config = dict(
    n_layer=16,
    d_model=384,
    n_head=6,
    n_kv_head=6,
    head_dim=64,
    d_mlp=1024,
    vocab_size=2048,
    activation='geglu',
    norm='rmsnorm',
    norm_place='peri',
    norm_eps=1e-06,
    positions='rope',
    rope_base=10000.0,
    rope_fraction=1.0,
    qk_norm=False,
    attn_scale=0.125,
    bias='none',
    tie_embeddings=True,
    parallel_block=False,
    extras=['capped logits'],
    init='orth',
    init_std_qkv=0.0215,
    init_std_o=0.00379,
    init_std_up=0.0215,
    init_std_down=0.00232,
    optimizer='adamw',
    lr=0.000856,
    beta1=0.95,
    beta2=0.99,
    weight_decay=0.19,
    lr_head=0.00607,
    grad_clip=0.5,
    warmup_steps=469,
    schedule='wsd',
    decay_fraction=0.6,
    decay_shape='linear',
    final_lr_fraction=0.1,
    batch_tokens=32768,
    seq_len=512,
    doc_mask=False,
    train_tokens=328500000,
    steps=10026,
    dataset='wikipedia_en',
)
MLP neurons of a small language model. Each row is named by its layer, matrix (gate and up: input weights) and neuron, and shows model dimensions 288-383. Each number is 128 + 32 x the weight over its row's rms, rounded and kept within 0 to 255. Numbers have three digits each. A neuron's up and down rows have the sign that makes its largest values positive.
A block is one neuron, or neurons of one layer that tend to fire together. Before each block is what it responds to, as a language model described it from the Wikipedia text at the highest values.

Determiners (mostly the, also their, his, its) opening the direct object right after a transitive verb, e.g. reduced the, reopened the, renewed their.
L5.gate11:162164141136096174130129151100107111165189155080132137145085085163067126142102110094181129158146149103145185105081129108144133110105090154125086149118114067148083087128107098140072195136121126164122080139120178136124135178061151137162084174160153111161164088120131172113148126133122133098
L5.up11:076130116128133088120112139097162126086101049126113138138147120168131170112133109081159088187114162066146151126115164108106130137162054115070092136139099106145127086162117122092109134132132181101093094126155173136139121178171130095116097114150061137135149112116140151143078105140032178164
L5.gate12:097113147118195147109139172097116141177133151141103197144168077142057128106179113103133114207096142133092122101101105143103155158084085109127086100119110147123138152097078080088076106140128179104105146122168162199135150145187084114115119107164203114124097121066157149151098188133134100108
L5.up12:116167152156130167151096189101105128089072165090128083139129131135110125125095178110113134156115103103069140122123101107092176141118108161147140086097138103175118098104110175103130115076159132174115120129147122184181174116117209129159130138147180089066104130111194129112126153116129135095
L5.gate47:147165136072105138072088092187168106147120145133090141127100083146155098141070157141200087150170146120108147117057126139143109136096044166151143185093121063106094173160138111169092125153114139094097125080158193133068130139146091116109148152141101111146163107169143129184110129121057121109
L5.up47:105134159087208188166108125123070113097087118157130172100127088109163134152136141157173117230094114085172141148131107137114106121163149129156099111122127100124193069103134120158097079160099103113120164105199103074164200102143125128077113110130213093155126134104120146120111104135144161129
L5.gate1002:108173158088132130084191131102139152147106127127131130108087114135171104092108074124154205140113167055087132133152103048164094159156104138159166112154134113098112108085115093145175105098170151113097088160200135163134148104088128124107157125130146112121156125140136146111166111080093185113
L5.up1002:128169149163150185131127096108194090120160222187110145128126126145134143151133138159190129153139154070138117102078133163149194155146128113144156177110164140077143164103144114129107128126106123187115136176081104113122110117173099094070155125085163139156104113127139131145074136094139119101

The tokens the, his, her and their mid-sentence, including as starts of longer words (the-y, his-torians, her-meneutics); weaker on Oly-mp-ics.
L12.gate119:078134158112129136128133171203147135117148158111070110192127125140146115110123128120150127177166112143133156154165119105117074155067068102179095109062065054114139132129082110086123141119174086081133109132133074152123068131135129181124128155128155106117089131082145091140115140154104119146
L12.up119:139193082139111127122073103121133115110146149141125112084125154113084147117212128172136130148184136153131114113082114161204159127092171170157141130109183109117172159106131126139195107153170080137093148138135153170155159106125111163113123143111097079194111162096091149091135095149141119141
L12.gate151:135201118115204137135063176140162123133164132135087126126102123141173106107157124112184108165119123168092108113152133122173123132071112153108144147134183130110106137144127142136109193104110067124162123125116126109127137176144089107149204113135161136187094149166069165106084209144074069093
L12.up151:067148168137121110069198168128126148125105090160102065177118104138075089097102174171120140143151144145171207101089104096157126153123145135186131133142136112135141137059089140117138105136117117117069093089140047129152097115158112111194178150149123111186102138152126155075066116066066100148
L12.gate173:116036175152096104085087137149106132067104149125147121082135104103081127171147019151132078110164202107101172059118180090113174195140159139128127132073177143139140092147182153108210111159064142129105091151199048131147111129116110103119134138129137098183140118161088199158086114077129138099
L12.up173:115152150094149154078132197189109138087065134111189137164094159210144134127088153075120151162139081122167142194161147223133084117101093156139186195125148162171084125082104112162156143074153062157089118140109146098176119125116160094068126139164075147066171117153146181087148121158119091158
L12.gate277:123150097109121123104108134213105112163088065122127095126097144137086102110068157159134194144140159116162170124120142163150084156147117052154154174171151089117183121115119123076153083177086145098136186105234180154160099125087155117128168147146134106142078135175100098158116135101128178063
L12.up277:142153147065149113146133123126173082158056113178089113143134078132126110178178136134159130189066160095118134106140108144137176105098157134158165099171070144118087183108158127055138160066142143078138119123099130195153053148152108113113103161148135089142162093144151113129132151104145060183
L12.gate391:117096114102111166149098072148114109135116127122116113132126157201117105082147155117115081134159157119152124127154153075187136133098108115152161138104223116120123109155155112121095122103084127106186181176114134179120107126118141085171159127141166127146108141130112171138126147062067115160
L12.up391:087110144094128141108139123155172158140123114125068078201116117062110131145058084169106121175169138129127118204160171089132123154083155149093161112079117118148109085137114129141101159135094141149222103167089087126118083100164077116094095151169096061103156141192159203142148054152100109090
L12.gate504:136122147141096119081168142144153078165146164145179155130145151143056098146118165231117168160140137058064192119143182127117131128143117078081147191100059098094160123124132124168099199149069115157120097046178135145135112160098121151061121100109116137073097132171128118078084144115155073135
L12.up504:163093152124155161133166147098167129113096127176130155110106183197106146160106103103139176128133182104090159103121145083060156109160105107118160121097126159173091156160100114158151166160141043128116104117132084108140108149106203053084145153113142162135100172119124139110109100109099106076
L12.gate508:127138134116156129123148203147125132140105133066139102193109104150092125146120124112164155121132103104153101132115175137182127155107130204135144198154170102084164143163171182136090119123095085102076090135143141150114073118100102082076168111177084102130158175115116123132109108138114119183
L12.up508:100087106120135122085116161059094139094087161140120150102192130116096127117126165175141148147166093149135104160091137127124145076027083131131168208166159135131087084099115123131192174101181118130062146096128129163130163168137089162096111128162098143139138145083116148122131117133096157132
L12.gate741:100131156108154129101127145175102110133113155119117137121127218175142107184125112110129152188084146139119203116107149124109145144086104098126156056127187128116095134199137156088119134154134083135170135165093181177097113130096204106187118171125115083160156074174116078125079118163123136136
L12.up741:135127143147115156160144150148140113136130129117080165114050078197124143173145115065142145119146145098165206105145161109122114093084124182154099159162149163087175132174137130151128168095101169117105145116147090106135120182185140142132155119136127103097130078068146199146048094109139109174

Inflectional endings (-ed, -s, -ing) that finish the main verb of a sentence, mostly in news and biographies, as in acquired, won, encountered.
L7.gate638:133127123105163157163113155142095160139117139104123102167092218134103184098117111111142131172108104111117178103159135125163131136144134118197130150123082133141147160104089120112159165116099086088111113096136134152106147136112179150117139154142115093145123118107106135124113134081117177144
L7.up638:156214153168152169158135126115058122136089135143064109152088131134081110132196148096093087112111107102121117110161161124111126091177171129171179157162127143137116141135132095111156173091126160202136141115119153112196123123162183077117063145153154142122143123129115128194120136081123121014
L7.gate970:191162147081164136166110145114091187117114159102101159137118164119083094143122094115138115143148110114150161114108223173179062172193164098159158135138121122085175158136094170093132130155071115068115169129063082099104165151143122108103149128146079100144138116144148124121100146087100090106
L7.up970:170100110136163167161136126139077145105182179133138137120125133101149148059107140146090095108161081153095093087128169137152136093108127129098115168140154171133068120162130184113206198142053117163119119134145127176159159090104164172132158167117092123198187147059101099156147143121165209129

Mostly a bare space token split off before a noun after the/and/of (the human, oil and gas), plus mid-word pieces in Latin names (Nectur-us) or ma in mare/mater.
L12.gate219:129125056114129119086156177127121136153138103071173117106167102170091093068144104099096155111146121095073152132088100050158112164175138114151187119151075145109120134100152124060082085131118098087136136102105154136143083144140161092112149132107073104115117123144133120080139136101098060109
L12.up219:183116128141131145102103096118161105117151114139142134117128124097168133179143142115196113165144113069135105089123118125178119123118096130140120129157143086111152128146097214149120094168128150154060146129184060122081079104144112138123104098155136076183127152148088126136144169166058140129
L12.gate292:111107091091092092109147145132135195061131178104177080136049087068097110133163133161110104167148142123143125107140142153176168120079179156198146111131098133130099104128114163068143169113137150110122168115160132107165142145103156132148156108133112207112095140194130074081131088148094169165
L12.up292:130092048133100158091155145114163150071149119166183125174151116097102122061155148207138071069137134147138086088088134141100088106162204118081129063084106114135149191148161136102159150065143172158096150108111137164145122098119142117112125086151162085184095190193103122131143085127092140151
L12.gate445:116094113084097123126116159084086133107110132130121118114092154173068099139145127183107103147140157079184123084113132101126151206168113118141036139093154109112090065111127157123179139066128148125111157118130147082145081181084118106137149120163086100059120124134166145127175140138139103166
L12.up445:157184163160170144195161149160181089166092106141165097198166103125056158206125102106150082119156198140083126124096101119117119161126104123175101135116119045155109141125086129054141202151072154151149143157132146149146143124088073155097119107105118175096111116157101153148127202123074096140
L12.gate639:093145149096155141131115140168113120188116129112156129125074120126131109144175133104109123192184188131174118108118122162127135130124119158122115160128071142126137153113114141058127145172066151090127130107116121166138154074076137114130111156177102106197094200147081209133073165053097131156
L12.up639:082106125112119138109169138154119101156083091127163116099119151094115122072116093161062122088111130099153062150077108117122131166121122081102159143165132112115196165119073124091175184154111173089108195115121114129046134138119110117120115122101171065088108162105122078098115116104137083135
L12.gate671:130106183124177092100127123088106133141137192138042088152132050157073059087081197104099119105162108165141131104141061133109102193134098134187100156107077147197090107152112173123073110122184113118154159173121065123088135102141164115114130097110107119094157141106148135169140137079066035119
L12.up671:118128103094158121133120132126099089171098125142161162155138140114147115080133118172138120120167103169123090128158156138154149151178152104127078186149074145131134134117136136091114058121118185078133093125123129069107088135131085072125147113165136163095150120105144124111185155105085138125
L12.gate894:128140157161152124088093168178148141150100178156143080152095147093137085100147118135123151142173120146098175094117080196130121183116126135176092153109126114171159136140159161093073097127099141162156112074099034180125164088157111117101107166162112096107122119123075122135100148109088117156
L12.up894:121129132115132107099133118154124100157095153123142062084164090189163094148165103122139132157097144080125145154072150118144149105133171106173149091155159146140087189172091137091136110130108169068195146117118102194110124148166135093147162101112123144104122153150120164075150125163107077088
L12.gate947:101097127076166069135086175153127098166094176147160135089086119089063106124128155127136114145171155102124169134072132156183129197117043144150177161126099110140134192140134138130139152201117184087150133114126137132129138105098105120126156140149144058111121081168092132102123136110090070099
L12.up947:109153173082122108127120135118129105179131153146089107124140200182078132160112149141104095213157129154157104079154104126184148154101107097090132191051137059068162129132121104161142119084113149172144195161110121099108071072155156095200119137101160187127142177073105142087146107140166121158
L12.gate982:073130167120185089086168142134147126034163171159164135201168151165112114126158057106175119167132095100108150135109177113119139163120105102113126089166100162144133107103203148094173105167140156057166169187085067126111129115069163130124150095094123122099108156193104095068097154133115105173
L12.up982:130101125142099150097129178063187112099160107158131124119045174151191114148153148120153150092114122139108116108169118150108141100133133108094131064098091152097084044137128167123111129097087130105147120142103134112096152181093130100121114149135135172129148160124121130100103119118126091149

Possessive determiners his, her, their, its before a noun, strongest for female subjects in biographies (her children, her album), plus "for" and word-piece spellings of "her"/"for".
L7.gate480:088148127115061073125086146155156127143117070122122070132110136210115052133117134138135084168150171097142057160151150148103145140124090057143167148102123128128091111098122124068187189148139123128043129140167132134155097140125125151159097081100135147118166084119144123102089133133086116162
L7.up480:185111102120110147191126167097136153138191105119155049158199110106102136136083133094156072181165134121103143143131122064173182126132124122169146092104117096164114056067170092108161119128094070179105097148150139122165127090148095137120146127131093042104070128184167188186126144072143107137
L7.gate613:158150141120106131117109187174113124119132154147078113145137134127166105089138079120218143101135119115104152129031135153120078077078081115137131164153236054111123150081097130109143105092133103098125188118104093129103100147122148140156091156143139080121078189134154105082105075077044134111
L7.up613:099115187110116177103148076137129200131104124121073122131152135096134132207151111138145083138163151106153123105137111086146185091130087117112119123143096138137209127160140058098198196155171052115134102113124154123122071178098132120112162097125188133118132161178156173086155101157114128172

Short first fragments of words broken into pieces, mostly a lone p starting words like phyllodes, pigmented, plasma, piano; rarely d or m.
L7.gate670:111161088082143149109109171181181120115166091125120097145163081095119108076129083114094099175108116026102157095141117101060132126099125123184142162175091139175169136131165154108168090063155152160131197150178122078124107122186104130153130089127114155142129188159149082144155131083063089112
L7.up670:088132080146121118148187174133127161072140127169171053153121185176121113144121150163116083174141139146111140120180144131146146104094133090094168123182062128135073129105155150084134148112142097174072124140163117140163121175160172171181070067130136133142090122178129169088169105110091079159
L7.gate954:170077103111117213111107157101159137215099143125069108157131106102121056110120217105169160107129081085117084123137129090160119137123062141146112149069134113103162150110134102069182079128112139119157106121112108104187088120134108138190121146099082142140091117191078100103117130102151114133
L7.up954:071153178182137118136110134081126134134196140109136154145103122111082146118169093132160122110180098175157129094133078183163162099103169167123133143130129165150152127165148146096121103083241135108117105157141100149139147153127104117102126075154109142078129183176143117183153140102096145104

The piece "man" after a space, beginning manuscripts, managers, manufactures or standing alone as man; more weakly "while", "-ations", "min".
L5.gate112:092108131134165195118112145160136122078110010117053148196107189137162157145085158128141098139123145124167138150199130106113109112114128086102073120056095138151122071132132132130109138130145106177107147143149085151150049175092091169147112184134174149121125175141157141086107152098130100084
L5.up112:096112075115108132176150116180136093084186146164155124178175133100127127096109126118146147154088111129072078145106103136168104145109091127083118156127131117143100188120039099140184114154138109051145119122137139129104099128138146163116061085095161126132087137140076094112149138142151154113
L5.gate257:103092116111121093121100163138116165115162087139107160139187093142088144106148166119186113082170200104147114083138127138123126136160117182091089129082107136162142144169116092146115116134066130107159200140131134096139152148117080174084139134097151197116146130177115143134105098141208082130
L5.up257:100141118124056130170132109183095181157126124155129110148112120162136142105114105182110052141127101143155212141181154136145172115091135136041104092091124085135103140167116095117118173110143154099142172128181122170151151152115158066149111162102160148085118143089189120130096133091141143152
L5.gate681:159087115165136133105094098102101136129171077134132087142124149110134137095123132101137135170116171132135127120182139129152141069156111076163112209123102192133130120102034122150117072140113155073124121139114121113081145179100085131131151139129152116071170164179192101195083153123164119146
L5.up681:133106158123087131101138149103136149113126124056119131122117108117169141139076127165137052119150172117115109169123162139114056227080082176122077082079155124126128139153156094137120162088082026127141095121132114085136096130108144117094107183134135126186093091175159081128145173057149064149
L5.gate693:140108082101119139078078128110088148140179137107118120149112147126103118114127165151087145127124128145159110120119141149127103119099136064144194142112140136157194152147057161119113191119097160194108174120122152181114142123114106137126139107121151057077188169109117173148138124105103115118
L5.up693:136122121145119124091117098127154174121132133119091112116109150137172190127043119173189163129095165122102095119115080093202126132106132135194091122133169157096110123102145177066130138158124094096185115142211135141134164098061096123174111103135146084120094124128141152074152120150126129096

Four-digit year tokens that close a date, right after a month or day, such as February 2011 or 17 August 2006; sometimes also bare space tokens.
L5.gate370:108127182165172090176140111182171154069077103134125175194111111087127191083163117146157123139145196104096107185083123149177184162117109110122142127140115113109149144140099093147114115151121149131121118117155162175118108112195134085149179100192135131119183165128149185111137126104133190139
L5.up370:096108169136116152114157124175154068135169056140073157108114103171099086092137145147092137117154124151169077133162110118137115109079129058130112147163071128122098173173143049124166132167167102133131095156097083105072082131170163150084174099110112110109074133138101128086196134169157143177
L5.gate396:067135165177090092147127174144164106133127112133115168137094118134104139035102114132125084114152126095126118115098140113091173113191151178120141132163111097104116131134167062096112127219151187138108162082055102151131135162143173135122163170136126144158058169142181170193092083148098130104
L5.up396:098160081125151138123133131070175079126164107136130159163087053173098129121137170161100090181130166151129126152159106125119132121155146171168099090119082085105165170085114114129153093162181163095153179148167159097185149141101208127156133087150117084109121144073198151149084166095158123163
L5.gate608:085174194092132162158136112154127149136171112155059043079124135132118127129057097100129134173159099116112093120130156137106096162089157111175152144106129124168165135142055107092150124147115122118193101094153081177118154114115134097154167146088147149165118125164121128124147093116160109074
L5.up608:109088120125134138119169074076161110088135111109092114094146169146108121139159110157108112172109119160165068083170130153175154138156137079120151117125132096089101139126149077166089122103151141125103126174145115146123101115092115145139102084207102117117204152134146062164158078133040106113
L5.gate813:073119167090126112141171125115166130158133090119098154117093104142147126159127084169099201129138101117066157080133167155151117082195146157183103103144165116174181125154092169115129111168152088093197083197141093112149108094146151115161102147181154125110130136096123123146111117139077162102
L5.up813:104109133150135075109114115184141104163111148159139121117103161149071191217115104209153168108119133120116115130115055168138131157101145141153177103214112116094104128050156085134174135120131152145193102167131170150084173076116171149146133123134083109136107101109175170133076122159096129108

Closing subword pieces that finish a multi-token word, mostly surnames and other proper names, such as man in Freeman, Berryman, Feltman; also ley, on, han.
L7.gate177:105072060170038159087109198117131122057157091140112139142100134101123131139103161134139162160136201141072137140140117123128201141093114136153109088068162113177122075155087173135111152162091104089167122162213164149169127149055135097205132161149155165144143109109204058148112107116091182163
L7.up177:123141134146124135128107133115129240083118144172078132067140147183151145181147140141128105150105101172132091133109174120171133185175151134149126209086074114179120096131107118140116140125179116098095080093138081160153123164123103105106133125181131186086184143115116164184108086169148158139
L7.gate593:081128162129103107104090172140106120085118079112093103104072074165104098148135154119137153182142090153168144105075163045145156113132108101147124130124102087142124129122108181101096164137128102140080114153146086119122119160091184168188066138174129114202168166123179100145104159139075101082
L7.up593:051132135150103163119090129137120094104104071142135158121121125222078121154163127093177184140138019166128138147116111105143185077160154137149056110113057162125102125089073112136152150091172131160133156086089133157097188109167082117091138130185134142123147140143226073129100112154100135166

Final word pieces of people's surnames in sports, music and table text (Sco-gin, Moor-e, Grander-son), plus "man" inside manager/commander and "was" after a name.
L12.gate76:126166128115097137050000153114084135170133124125099122073099141151117093131114103117157120144174150126171167079093118157066117102159106074149097155077176042110194136132129155197070121150115140098126166125046130163093093115072213114182131133075127109128112133136123105076118102106148165134
L12.up76:173148074150126137145108146111146138155122129190125181086127100061231159107122110100117120052098124154104116115130106132063181107183125148082088152109117105124095114146125054164083128195099098194138051104115107038131144137186105145095138101143126114163163128139126127129126128132143145164
L12.gate171:123162164167092137167114134094114155104136146047135133197141122113134091127125135094159119193186150081111175096149087112104134091154135070092120179100092048134143098130121122143090114143117121104130139087157081149184139135106072094144105132089133130091150203139131154111135123100104154170
L12.up171:141145155166103159103128133113162156067199177195113136145159102150151110100088160023144109071175122132148132143133158123132112119130143145131130155131114106135137155115110127147159151101157080062100161103095132172122125138189071169131119123073110119170100116082060114136102105146178128103
L12.gate316:117119082082145077138083152132143133116122129066217142171141128128155111197158081110181039152196174113118144100112064190150124132128109103078171170139185084097110091165156126163125118084146116119142167129109183140129141116084156109152145142076071104128193122104122103076136153158127147092
L12.up316:157140158160123119112194115140139140097144163125142106098142206130128143137070157149137144126123151114093167120091187132127189148066108141101137128086035143171162182187143145130140172130207167121117135095090166150136151136110109145133112099098150134093133118090156195059160144101136143062
L12.gate346:161112136146169182073100111137057060130167156135171128132151183089083117109122148137158104145170126127131135146105139101109159108135085149179100150102094135117130110090129097143127140104105126070162116086170088151138108098129169110119100171125117159114165099162140168074080145069192136125
L12.up346:148099089151132084179114147128153123143094123185109104084109125147095083107170118067183133116181122110172102141104133164109101063133161187135100089164072143119136133126105137129100087158091192065160175136163088150130115106071106151104167152088147138103132065144146149186142114121163112092
L12.gate497:079127139125121088080094165191103126177178120133093106122109103107091089124227080103154119173155154117163153098106122085153089113128112054119127176109181079109106174178117179118083147124116105148128164092146122136124102136048146087147156129082106106151115138090129140137109132094116092068
L12.up497:064055131145091204143127138147077148168144153159105082125139103094083161096175129159135102130130128150122130143148120141142157132153131176103081138103158152178134106090099143101204141141096151149066117101147124111092164143111143110131118154195096166115160145081140121125127092081195133153
L12.gate511:156152103173109080073104157113108106108151119135096095142093072162123123137186097152188123109166182104120132105081127129146106179190098161107120168127176105131154170165125158130118117128089103105133096151081101086116151155100113152159112092084099127169177174132131109146149118087131147065
L12.up511:128049135149139104154086114121130167132124146140123172145144140155128123100145175165121167079143133103070107132157122134134117126139130157107077187156161088149094182162132122148169082135131146101093172070192133147155189156131093090161115142135099165157167107086077142075124107131177122077
L12.gate605:180127086145068124112101151129169164079139073095134098177134132118144103113147145121207143173140137128134126088203081072135079107099109081123104138137199089073160189111170104128103103128143124112071107104132132142156156083136143123109141140105128126119147113142097167178084180151112143186
L12.up605:124100117103053090121078134131099114067165087111108167137132114130128097136173105143129146082128140106196192145163094194114091117120110082077073128104174138127124116075078133166141211113094157110127178148169099101112108163149136097106080140131127165117183065114112140115051051131151134143
L12.gate734:072142128108135117115071136059055125159171100140110137122102138169125109110189048124141126103189148173150157135173188071142125161121187118129118147113165160150159138178096227100126139139084130156156141143149156138138084157076153140171142163130115140110135109124091083088086132115071126163
L12.up734:144088082091141113160126224110115147116065136160120067174129096122109125096123132099144138161153150102142118102125146101162046128141134128134120169136112113090087159132181153128119114164190116126090170140161118133179065104142153076174061123112119113106147126177108137100068177108122129111

Fires on the piece that completes a verb stem, often split mid-word, after "to", "has" or "can", e.g. dra-w, se-nd, deli-ver, pro-duc.
L12.gate34:178140137106157070119133122102123117125145112132082142135154147125116116160139078161108158146091155159137132147112107203179115187100131080139152159135111167136118117143108156115117077175125111075136102130159113142194093173067154140161158180177156165122159112113074132093090120113097163152
L12.up34:150137045085122088109102097126110183104134152070133144183118099102168132117114149164084117125109117106180080099162093119083099094167095138139164138131137132075051113123124146203108156128170112123103085137133160151140122098041145182082129101128107097139124148156149106082117106143167140189
L12.gate148:145083188156139126054113154157126159137146128126091153144159106156144093159094089091219136124200163156160129122124139141135080157189112128141146151113139111155103111098056192108062082151092104120096122099165155138115098172173135169152142118121086130176099173159122058132149120097136167087
L12.up148:151143123070122104075145139187104085186083116134151072114141117110178123097088106119167204159143101121099115173120190070096134245072132127135125117134173118124104125114128121093159102159118104158129115077123150082130142154144080086139107159189066153125112082124132033183113085127125138070
L12.gate175:171183118138144117100111151197146060121159128147113093088042076097173087110176091133179044092161124134158105117121124082188146179089137123194149203088093154153097143113125171072131137126080102060079113108133116129124098129099142077178094150105095089085179160104173129117131095114094087165
L12.up175:130083169119134095120137128138122116161124114109139132104140170172111121099119081168155057121087094097162172168113133134128074143150083114166117179100094150160152088127121173164154063125128134161121162107110128205142161109073132074192173126125140106154086093111138158142106183115082114111
L12.gate181:162096132106096088168115147150157097078141103118197084083123139111089110099103143111105120131156058072141102121095174157097098182095127113133144169072159083102087133124116151121148111101071110105112165083124122168157151112160146131123157147100140081167141082112134173115153134102075047089
L12.up181:154067110131137130104112112077162105008140125099175165143132102077142135133105163090148111153116119112117106153110131134130172051152204116153123089123143108175110115141157138182087163137123118145148124143094140146195161160090150166036189102159094108120125114155165124140112181167138129145
L12.gate296:158119161116153143158081141155083132147153065138090103100100163068166110103120106167141110165143094089129130147133083140139056170095055122154149139112131138070069137107101168123124092117103158102109091106089119142101151152117113075085139143114101095124093159152144064121129112151084108106
L12.up296:088169130141156094131123127131095175090131118070115164053126162138148117132126123187064191122080161087161085119139192067096126136095141105134120148080127115086100101150071149204147153099140097100160197114086133137063118175097174108100135061127071177062122180078177072115103112101138092156
L12.gate376:160095167150137126136110189135160118150116135179076115090147153096158085101140092139181117171094175124139162121117110170168133170125116105123172167111079116097122208155146178127125090141159158059177160086129074117102126111107120124137211149118119123115109127096129125121093132141117092121
L12.up376:175123116134112107137126088064199116154124108105121104159159074082149087177093053148155123157136145144134091131083102128125127151174192135164141199095111123102099124142154158127132113128115117084126130100121170136136103089065145137099178114089131161155142115201111083145116110123120167157
L12.gate443:131152141093166119161105173187118126153081107074090087156139148122119095118090104111179142179152115152126111120051130154135147173103126107139153166070131123145138160088087147075110149106099075109089096145157103123128084107145132092089109192117097106138156097121137160079153105087112092091
L12.up443:152159111133133147097100141196146118146115144137124169122161184108098126141110077104143169092112139093183048075090055137095119119101115137079111090125110162159044136058119080155158093128106155088108131124149140108120156132153090148124134146186193091126101097087112155112136151192148087160
L12.gate842:118133195122159092122120160113094143183113111102097126098178157169089122129083112115100102185136146106104169108111157170154092155088161078150133155113178114141120142128121133135100081138058094112082113100180105131152103061179112112119183148140196080127157130067068163098116125130160070057
L12.up842:086121152107110113221147100137128134126120150113150141108132141055152127147169092155153141105179148147084166111183045149116131154189141110140159152149120089113129077089118150138115123128082146103082127120137087121100130151194078154149082173148147120102135139096120132156114138085120125109